Weights of a small transformer language model: 15 layers, attention and MLP in parallel.
MLP neurons of a small language model. Each row is named by its layer, matrix (down: output weights) and neuron, and shows model dimensions 96-191. Each number is 500 + 50 x the weight over its row's rms, rounded and kept within 0 to 999. Numbers have three digits each.
Before each neuron's rows, "fires before" lists the tokens most often just after its 100 highest values on Wikipedia text that the model never trained on. A number after a token or word is its count.

fires before: "cess" 16, "k" 10, "ed" 8, "e" 6, "ut" 6, "ing" 6
L4.down135:555476480556536445503436492493443616565455485373478574455456441530466517453511460557584504611500492592501543576476468541485515470444397659480504512555441492499551523528561461547471544451523478508490434533557489502504455518446544567390490500553436553458496537513497472625526475486505483509

fires before: "s" 11, "ball" 10, "er" 9, " (" 9, "le" 7, "les" 5
L9.down493:483458490518493471505566573492563539492502421552471471450594469546555499495567465509533477445545518486484479460451497559497458445492475539575588618615447521555435487436503471477522486634508500476463568504486574505467536468515560391510564490546511469545469446477480516397533518498583453477

fires before: "\n" 34, "ia" 13, " 0" 7, " 2" 6
L7.down714:572550464425626499509462509503503440415509508483485590542585515484493496441608452410517547530527426437496541538490526518528470564545422415391464542459593484523546546453497435597482506580476518495495528575534398578501497445547418530486488515507475459540485432371488434540522435571450438632

fires before: " as" 14, "s" 14, "ing" 9, "ed" 8, "ings" 8, " R" 6
L6.down205:492553565469507511489521605450436404525450493508566388471593494547502570506613543493562546577505513493495483567473557551423454573575571492529454580584477445474581538543601521502468514525492464449559464488439461478416544429477479480514521429566460500492411549515473504465558501512538521418

fires before: "\n" 30, "ear" 10, "s" 7, "le" 4, "ard" 4, "e" 4
L8.down650:550450481460564513467471537545504520521508427491551516420477648523549496496534504428439549502494535500500546484477535613536556466454532445443497496467487522534582574512580483490489524469464422493495497488462441401434500531520456465497547562454526505475506471516521449535509457405450505566

fires before: "t" 34, "le" 8, "es" 6, "e" 5, "ium" 4
L3.down452:535516525515495534543490478471473489494564543476634488516520498545468492526516443463511473424444566500575431566478410545493506427617527482536502550576460481492558492372498482569529489514473545470597570552489423410408562447548518485418471501469525469452533524473574504440474425523412502420

fires before: "ed" 26, "ion" 13, "ing" 6, ":" 5
L8.down459:487507540439429482506493500502556496533471451517453412536535455551476588626579429502410448461458497535525501443433579498503523457636628570462534596474500492483467490537558617476491525575480613445579509483498532473516497430513489469429494449477448542379471558536538510485518436538493421490

fires before: "ed" 19, "er" 12, "ing" 11, "s" 8, "ers" 6, "ow" 4
L6.down264:560483541452467536437540479522406570506413424508506457550614431544501456572521505469538526572531514483546559428449546527482381504584499571481414558541472442568561464479509495517551450579446423497535463570489527545501415442487525552376574565589475431490601485441477571464529529435427522566

fires before: "es" 24, "ies" 15, "y" 12, "." 6
L11.down548:537451466502517499494524365443480427535440554388552499458477540532536458593497454559523456521523521394552438493426471501495460518648436478484563448548423520536481465509588501572500548530486434479576523526584495513449486475450491584502553577457455521497502452500567493528535538489509462405

fires before: "\n" 34, "t" 10, " st" 7, "s" 6, "e" 4, " " 4
L4.down167:552526524437518487572462531496499507452430517555585521480445492530488544582486528487533486331554477459493456588490398545489552499522566540522499390409499544496469584515452464525500484512384562550470510538541479479328527427517398465412519528529410442504523581462550473574538495497497525526

fires before: "ed" 24, "ation" 12, "ing" 7, " of" 7, "e" 7, "ment" 5
L6.down19:534584438507394545549602529494563503463461439457502544458502572467560533507484406452505466477564472462496533493407558440500553494441517511497524612596536540449502560547550457437519510532503515525518440485540470543440524494471590423413456484522461588413525478538436512534522486499461408509

fires before: "\n" 30, "s" 15, "st" 6, "ur" 5, " to" 4
L4.down432:499481464535605493503452581472511456526506435512504442415469534524484446486462529598459482416471545480509487614456513604531503563475526475483540447491562440451496529454399437461534459459450533473510504597588461575425527495462477441484542460503565486548586521406497489491515544482450517514

fires before: "ace" 16, "at" 15, "ay" 11, "b" 7, "y" 5, "," 4
L6.down669:463627388505471499555460534531487521573507472469492531611460505487472478443569434510426583416467533480485479462483529535425487517443415563512529473507421548494518492541478431515520439499487474575483604468543538565547461421581485498459434499397544430552507489465555514496431528416593500488

fires before: "\n" 57, " 0" 7, " 1" 4, "ter" 4
L3.down43:463572436562472575587577513549499424530474451428427531493561526502468451493569471508571491493497487474532480514521589477528477480541516400457404595630486539555479498501456423472485534531463477504428495515459437509421458500473499536516445494569541528490492466517499516503432402529519487586

fires before: "on" 12, "i" 11, "iet" 10, "ed" 9, "a" 5, "y" 5
L3.down333:415538534489549551520575450528463506543489486375465516515606536546413495477493451510471500529570399523526420531527425537451460531555475492517579482589635471467558504509494479457541530509478557520480452498525596414599470541447622577459555433546532500486491477489458544505443521418503433530

fires before: "ace" 22, "at" 21, "ay" 6, "ies" 6
L4.down80:511438481519515460570489518587479472597549567557580577530556486538368489510536422550486443515500442543465467508505427443499492413450500584430459513457462486446487538505459487552409428412454431467477434448444588493535481474518444522533461448575558507588540472476479554477419518486592492370

fires before: "|" 21, "ia" 10, "ic" 6, "ers" 6, "ra" 6, "ent" 5
L9.down281:444594491525437545500558586383430457481518465518384526495435501459421476444570590470544594482508417498501431556498358477578472475487471552520470444500500521456468465576479447522485492515504445582524440548504514472497553542525477591451471473567496557473491485484438458530539574488506512519

fires before: "orn" 25, "ation" 11, "oy" 5, "ut" 4, "ate" 4, "one" 4
L8.down250:511467433506451546530467575542508595469487503534537473542537453548482476521488515482467505493493564483501543510531458628502516492562522551597454532512424543495477367558480478500474488555593539479536559433438482519521466467581525345526528508480434476534525603380455477499561456495474534436

fires before: " States" 25, "|" 15, "ers" 7, " K" 6, "ral" 4
L3.down685:508540566510479538505521556527459479498378526454465461475568511513468491489480597541575549505520441595449584479467483547427523413474459507496470465495451503502571425490521486537438435447412459580591398457493556437486546439522530457549522447449415445513553426505436527500494447429485542436

fires before: "y" 40, "ic" 9, "ies" 7, "ous" 4
L11.down645:543530487461504490472514521536473502576495535508580414482463532508502517500478522532548472455576383394486496464428456537504471528523490401511508528592521540485556574450536451464438507356454528420582567464471541540516483419470604493562528501517521537499375462498510538531550547451418542483

fires before: "ation" 13, "ed" 12, "at" 8, "ated" 6, "ious" 6, "y" 5
L11.down346:540470482563501487491539533460516461476500467534560468519512498473584577516448533597467511555447426535421505436443451464518533553442466560495527505527509577485512483579568528418439524508488484480551513521452492520454542526528489423454499518543555483547507517464462495553536370441471517498